config.yaml
num_hidden_layers: 16
hidden_size: 192
intermediate_size: 1536
norm_eps: 1e-06
attn_scale: 0.177
bias: "all"
init_std_qkv: 0.0361
beta1: 0.9
lr_head: 0.0123
warmup_steps: 392
final_lr_fraction: 0.1
max_seq_len: 512
MLP neurons of a small language model. Each row is named by its layer, matrix (up: input weights; down: output weights) and neuron, and shows model dimensions 0-191. Each number is 500 + 25 x the weight over its row's rms, rounded and kept within 0 to 999. Numbers have three digits each.
Before each neuron's rows, "fires on" lists the tokens most often at its 100 highest values on Wikipedia text that the model never trained on.

fires on: "ed ", "0", "ing ", "5", "\n\n"
L10.up647:426539482462489522483509483503503525481523513509493483468493469464533489488464505465499488536491501478517564492477480507528479509528504483498495496526503491513506505465444500515532446482509475504473433506512525524503501495482495500494499477522520472465524514527554505518518486489524503497526542457478465525471492520447475523535515516460472565507474517502489495526490474512509486550515518498466504471537489504429550451502494523497497534483489477502505530489541493506529511472473496504497476517485508510467488502530469539522504497504521516431474501498463503496511500521475526520
L10.down647:514501486516507483478516536506511512471493460472497461515477537487467553484497509504514538493492525526464491495504525515479513507458489491476532508486525522492497498530577466477498568563490476498513512496486454504520452474500499540500475515506523553516494485484461499508483547532512507493503478522482475486523513479526513516472497472518554445472523453489477496461544510512528470486485469511512482520511516489536468536481501488505484501472521514498523417497488496513497486495522493505483513489444491531531534484511492496497484503489426499516489461515527488535497489507522466522

fires on: "re", "pres", "v", "c", "h", "ev"
L13.up637:483495527480506481514466522477466502517566494442536492460488488471473504522440538536517491519507530490508471503508516449510465523519446514513504522514490502520493500496479497500498493476477497489443491458558480537539488480504511516481478492464507495489468497466517511521490505516503541542483486465496497493480485565530483546538460507428485536486485536519499514490481531465498459512534470528519519510477501514477484493508499508506517494501494460495501483467498497527475481472517489499501490538487513471491494515522522518560529529528458514468486497503489454511543485500470542507
L13.down637:529504551450533474491476489513495478530512465515529506499543508496519532493481476522490530484536476513535520467448476513513535542518521482532514504482520528497454501470474489483502503456516506505499471496493501524453481502513505506544505546537464500530465510531505489469491480482509511508455494502489503510497526515474479474480552466465499527508511477530527529494485506511518525498488517500546525530509474474511519510502451550488504516487496492479502548472500519506455477534512465470498430478480468553499488491500528524476508472514457561492482470498507495440470466522488495500

fires on: "ir", "ov", "al", "t", "| ", "L"
L13.up737:483530484509492520497515505480518501507554520528484533471464499488511495492471477474514449531509481516487480511500471469475413531510521476508555486486493526495519550491505472510483473492463495460502516506483492520500514528481546494502485500480549517497536461463477506542509502512509522486521482460509502505530500506465513465574483537475491547528499474499473478485480509510458499521514493520454487489496524528491525483481474485529493509473490447482480527532547457497495495516519546476493502501470496486532501490520513499564459512516470484493524479441482479503480543507465506520
L13.down737:524446521531511497491503452525535499485463482479508503496480469501489534487493505472524526517475542520490493435487492448503512484478532503525510488530452471540517477499432512479486536501516516522499488507480471477487488404534512513472483539490495507527495463517488513514461499506511507532473498471525438478454493502492499477499486480490519489499471490517521504517486471512480508523462470513518475507501486513520501521530506504499517521470503521509511471452527542546489526485509492490500523510552488527533533520526559511489514500469515495477526505532491461562509508529536505484

fires on: "oc", "g", "ine", "ot", "er", "e"
L13.up1285:462521492478525513461466540514477516527480514497542459445535522522511508501535518503517528468479544498496535466494492501546484494477485486515492505516488578493473495471513483484513512474490492492488500464515466529501528500517511516453495490465504510466479543487501520544527517467485512527509490478503468515511522500522497488561461489517507528493540494492452483530490471494527462488519512521459510517522475534511484465447487451525488439491527513501495512477522532482496478507490502541473511527495501525494503499557519546472535483538530483530471483523525484472504521531500528470
L13.down1285:496457507485552475521499544487502468509489455488494492510498487513521485477457516492505519556488515511491453534487490485460511494491492456503510523487498494532488536594483499476510530465501475529486467519492503525513513494508510506531492525497501524520553490525501521517519511497495447482486484515499486468513455497482521513510492515481470523527469536471500521487514554473502515512516486448512518493499504463494497488511472518471508495525456504540563500480510492514489475469471477456516504431552542474481536520507514496533493538473488521511543534473482485521456493461525499486

fires on: "el", "er", "oy", "ish", "in "
L10.up1153:486551496507501476473492498499505487525509500476483495536480514518454470496454492505528492528512458490494504463519506519512486509456500476477501465502474518470511472492468479456528546479495499566467518501520505522484527516469452531432528573497486529491508513491496494530484525522493510475467530461514466500511526500551472489487461505523479446497496474494531463477500577505506475526451493479475523511521506501489514484482493515476490494525502543441504550524513492471512505482511502522493480493506498482487486523505520511505499521529485484471519500530515546468531509526465548527
L10.down1153:494482511485556532531512490504495475476509548483532471506503473474490545476511466470470492527502539500492514509497508495522486472522522474476468558520528469504514551509517480491494472513499519474502496519482526504505493500477523473536474482515480488500485503509496521505511475533517527536533474522454526513516479524431481526508513451521498510502488582527464512497481452484540495489540472535527515480509512560536499490469490484489553501486498486580507487466455518503491487506500498461509514484487481508511498507470504501508473481534473486505442471466525467497497480503532505464

fires on: "| ", "of ", "A ", " ", "or ", "L "
L13.up114:471478508548463507489515487479530485511518481515449495470498525513497508505500517464531474539490556494505502496509479479537516481493483461459508487515521512510487509500533566487514547496500474545479494494474474526511480502520501512490499520512493541499498486516512512448508464475495522523486496511502494487513497473513467495459509493468497489552528453484500537495540526508531489488416543509468523491516465550472496516469436473550476512553503496468507520524520463497536516504493507504523463483490473509522455532475534503483501495501507466518499513514517523515559519490481526542
L13.down114:538496494511398490497510503461482494514488474515492479486503533519504517503512497489524501507482504487492486500516510508494481519474501468482497460512505527458504521491503517508494477519495510512499525486503497524520498497501517528499466522508513467503507517496523516498474513502487491507502531507486504502506497483493501488507479484481505494501483477481479519507506539491530487531500497478499493498509427507528498504510514553508292477498522483491511500492529525544511482480557513494505490491529492514487470500511503457505500504506517474527471561491497521520503489501496508506

fires on: "spec", "also ", "the", "L ", "sig"
L3.up935:519469452495487506543512541488473537505582484480465519513526528521490494471463505492531460513493512496484529518492541499484493483499478469479491503505485474494512497515498497469485501514508497510496549498469493472455485484454508513437505531511526494502494480490487517519515482515504531498474514532472447498485535466529519501458495533538515491525498556507484490475545554481512467491525544502455517489531494475504502500531502475505470499528464525488494500476542468517523527550487457511508490498486467473454504552502551531514493534446507503521466505535486497477474501508504526496
L3.down935:485538539499531502466484456519525464497435526507540491495488482491512505527538497517474535492504482504527466480502467506525501511499515539515503504484516521484480511465510510533517481493494509488489458510523506515556512501556475494577518463474470509498505522515512478466478519490500481513533486471532534509509453543483484504540510476445475505492512443484537510522467450506488532505478464505524484506476504518491492498472497531497539481468546488498511488527472521463482480446513535477497504515512506534546505438484443481485503468546502502488521496457509503510520496490496492519

fires on: "and ", "c", "re", "ic", "ic ", "al "
L10.up885:510533512498514495528472527507507485499544515500480530465518497474493504531521486488500484515489496506516457473486498516482479501490493533484518500495566519510434518481495522525499462495450470534515499476545457495499475494511509509503499531495498518471446549449480499444473490494536491511527482467518533503491451538503492536510477476503520439543542503481530477501515525472501432512485485526506469495498507514514539490441499492553486540542478510521472507488521530502487521521538516526519516506484468471526536504498490498531522549497470509482491515510495518483494533474490557501
L10.down885:514483503524544503515533456512465469501503449516496511535497484508493537486491529532481511512530495501491535519486480542519544479483478490514501461504451500478544508530474491502482523503526518544521477482462463469459516502530531483524506492519493501487505507545549529498503492524489501527511488525489441501521529484515516476484529497514475481495452489524465526466514495488471556519473531493493521513533531531483442518500513533490448491424509475469491514502511536508526459501497453463498462527489518495510479505442536509512509520506510500494477469505479471499481452521524473503

fires on: "(", "in ", "or ", "| "
L13.up56:472525470462466530485516521524501504488500526513509516477515468470535479519519520523507500515500528523475534508525505523508471519547474487510517504528522494465518499481471521513501498506507516465547506549460472529492492513499421459486475508537546514479491521502568462496516514475576473470502469499499512486512476501514484503503516536499493480506526497511494493478560519487508480526513496508551523463522493535455504508478488490549481484525509460504501492498447522490512458518520490474488487464489535446495472498512468542539478479472493466483476510490492471477481532539477489518
L13.down56:493458491511390531490507489483484502500534497502518502514533530522472476473492519481522518533488476472456474530535528535468517512471507484498503531475510521482482492515504513480518462494480502482495476515533521488498516488485516521509518520530488510506507531506539508527500476493484493506490509492515544505510490491513503462503543486520470470507495523511460473513479508505503475489505501512515516514516438535516481509471498492495326506487500489479500477463524510501529498493508513531482493501509507541505510500488509536515514523477528507531507541504482483480517479499498482489

fires on: "|", "| ", "2", " "
L10.up67:469451524482480512487524506552545484482533554478499441531544491524487473492483506484533484526485514525438459482476506532506535515501509481519483488538499500517530500485519481521487518511470536524531471447516487510509514522508488526468535494497450533476451509509539481500507503517490517518514478465497473522526476524466523469521500513511500496508527515474468517463483471510513495501557472538534513488510504545459495464498485420519497435494499471442485517478503481484498506469515540477508481509470469505512502503513490521519501477504503479487508493486473509510471488491500528547
L10.down67:496499456478536488509479506472494490554512484483446483469519479516552446495490480520545542532471506487461492506487539501499524450461488510475522487498458528526496554477498507464525466485499522510501487474483548512528520474472524530511546497463496515493502511512486443462467484483520526470515489514495509505487510500498533514483552507475527493495515489468536513480494491540502454498495462462507525482499523479536540509468478510470528489517493543503506514478477513515452513496504475490508528526530497489523495484438497538535530547535497478459499509513547512491496489472475516501

fires on: "art", "L", "ut", "or", "a", "t"
L13.up749:486529512469506510488542523468508487487497518528531474431469467502517486527499495526499476523459544462499486469514469499510484503532498459513525489521541527511491543472505497534527489473445477509524533435514471491526482511532484487525520516543565478504533511482499538468477531462499467511510485490503489529510524543473526527526469453557529488499493500481496479489518522498468506488497496534463477495489512500502536507477477493510502547493497451466519543499531483489509483481488478484502478546453517507535484521464495491492513516495477542513486491460481503483483491533506546524
L13.down749:511447480475446486499517482536474542527461488477507505564487532463504482498466452471525507501512491525453493504493506492531493502486534511552514529514478508487504499515512476443445518523463493500534501518519512494488545469543533501503551495513471507519506483504497492520529567525483496515515489509469487505486534491485498466471490496486480518520505492497510520465493485484507523498496479498494505488503507539483535515509518541473420500472539481528506470466536509496502522478480546487522500483496483464479528493522494461494494514508489422485561457521478524503518479508499508515

fires on: "er", "ver", "ar", "fi", "el", "as"
L10.up819:501474523469502523496480475485544504528530480474543514502499485508469474524466525484504520536502505512461490499484464513532491458492529500502555469523506530512521486513514472501494540497482526489483498507535475523476534525467482518483492539484465533518483495525494522488481524519527506538487504416486450492478462539504472481512483482490521514529510487488454471512508531476553471490523498480483513516534523491424494529454482503530509487554496498454510523519538500510529492482516510524475486489466552506469523529494511493487513522512498504485489509491475495464509448446497551485
L10.down819:481487495487537461543494484548506498486475484526470526471516477454525513524530476470485494503529516472472462467518520516442470489472493480509480498553475516503493524507476451442499488481539522502512470490536507589536512505521526529504504527530487508506489484479504473512511502503557478498486505486492516486487499498516564532484521539517510492492445504549526504464496482456503503482500513530525494502529483524513485502512523469466515483448489506526502496522470476472479490554499466496521489491536493535529478518477550515455466485485508529490496493498470493491471526513521500531

fires on: "|", "ed "
L10.up848:466530515460512546491492501493472517468495528484496476491500447430497484486460524445509463510506555521474518479462492501452487464532496478516504504519495490437484485514516498507490488516472481516510521481488532545450525527504476526527515487508503510436502515484499484500524503502515527537490528536499496511536492514475525555492503525504502461503505546483494534468538523541494447504464502490495482489509500571485541472510493492514494488455505549469479492483528476457477503481504499495525487516465472501505511515500498553489499519468476516484488478508449463487493473528495493509
L10.down848:538501515548542453484505496514468508551482432478494471493484538499532464529491498505512525517481515499502490491510511527477475522475501492503498517516515541532492514486458484479489519499560500492512463456516508543526494454484526513467438471496499544556511516483449451471495499492486475515543464489486503471517513471532471487521509467550560476517498468495493479484490473510527479498536525516550552508521481478500509520488454475488526492492466502501510525480515517508484484443517516537472559522495491523511488507524482527495495508480474480481497509511512499517503497483492485475

fires on: "in", "e", "ari", "ine", "ig", "are"
L13.up1483:494479544468503529446532513489473490505461507467505472490511538421508480445492501472501488511487491537513509460517484503494546471495509493555501517534474497457493519517512549493499484531542458526493478511515458519513514523484513485511561444482503522510524528536491532497497506515505483507535452546480505477469502484532519489532505523497522527475506489479484495532500486479460510499504462554481478479504512529491510462465471498509499472463491510458506497496518436499494500475446536517526497506510484519496505507517488487504494494545510455507459501466521521470517500515508540521
L13.down1483:499496486487520494505489538497508518510499464499487501524517480450517510522482460548522555550508503477514480474482471500490510515523500467503524529447523442544486490517472494464520511504530525484530502489487454547488489525481523486494499463498536443471548499501512505542529465475491471499510511487483481510485502520481470452465498459543516520517500474501498505476470516550501468495566488499546544520517521473504526531499486514461504452508514472502533547496498512445517511449494522524471521498492499510485509505491531507490503511487504506527500474530508461489475512465478506442

fires on: "inc", "chool", "Bri", "when ", "ool", "oo"
L3.up565:513497508558515493479514449508501489481504485400511499511495502494523492514496489516487559497516446464534523457462494490485502483515546490497460466516483536495511514539509499482467517494523520533507461510470537495512522514514476499514490485485504483489507488524510490432499541511520501514508477529509475475520538466515516543499488492457473491516458545523467508468500522493492519493557471461457505488509527478500517480497465556493520486537514528533504489495459466493462521515541508478487501482491540484504491518498501504479515500519528528498461549498483525485495515471475450486
L3.down565:492495504453490504521488561488503522512495505585494500494516491510482502490512513470518447494473548528469480553528493513512489516484446502494524520485512474509506495471484501514542488511486463469505528505529489508490479480491520499471506515524485514513485502482489504553501463499482500464492515464488502527478451539501486460484515498543538506487542460475556490525501484498503479503459521537542504505503471524506473516493553431503484496462486466457498517506540533510536480482456473520522499526507465514494511478499503488503474507485467478498545453497532479526500474517524555521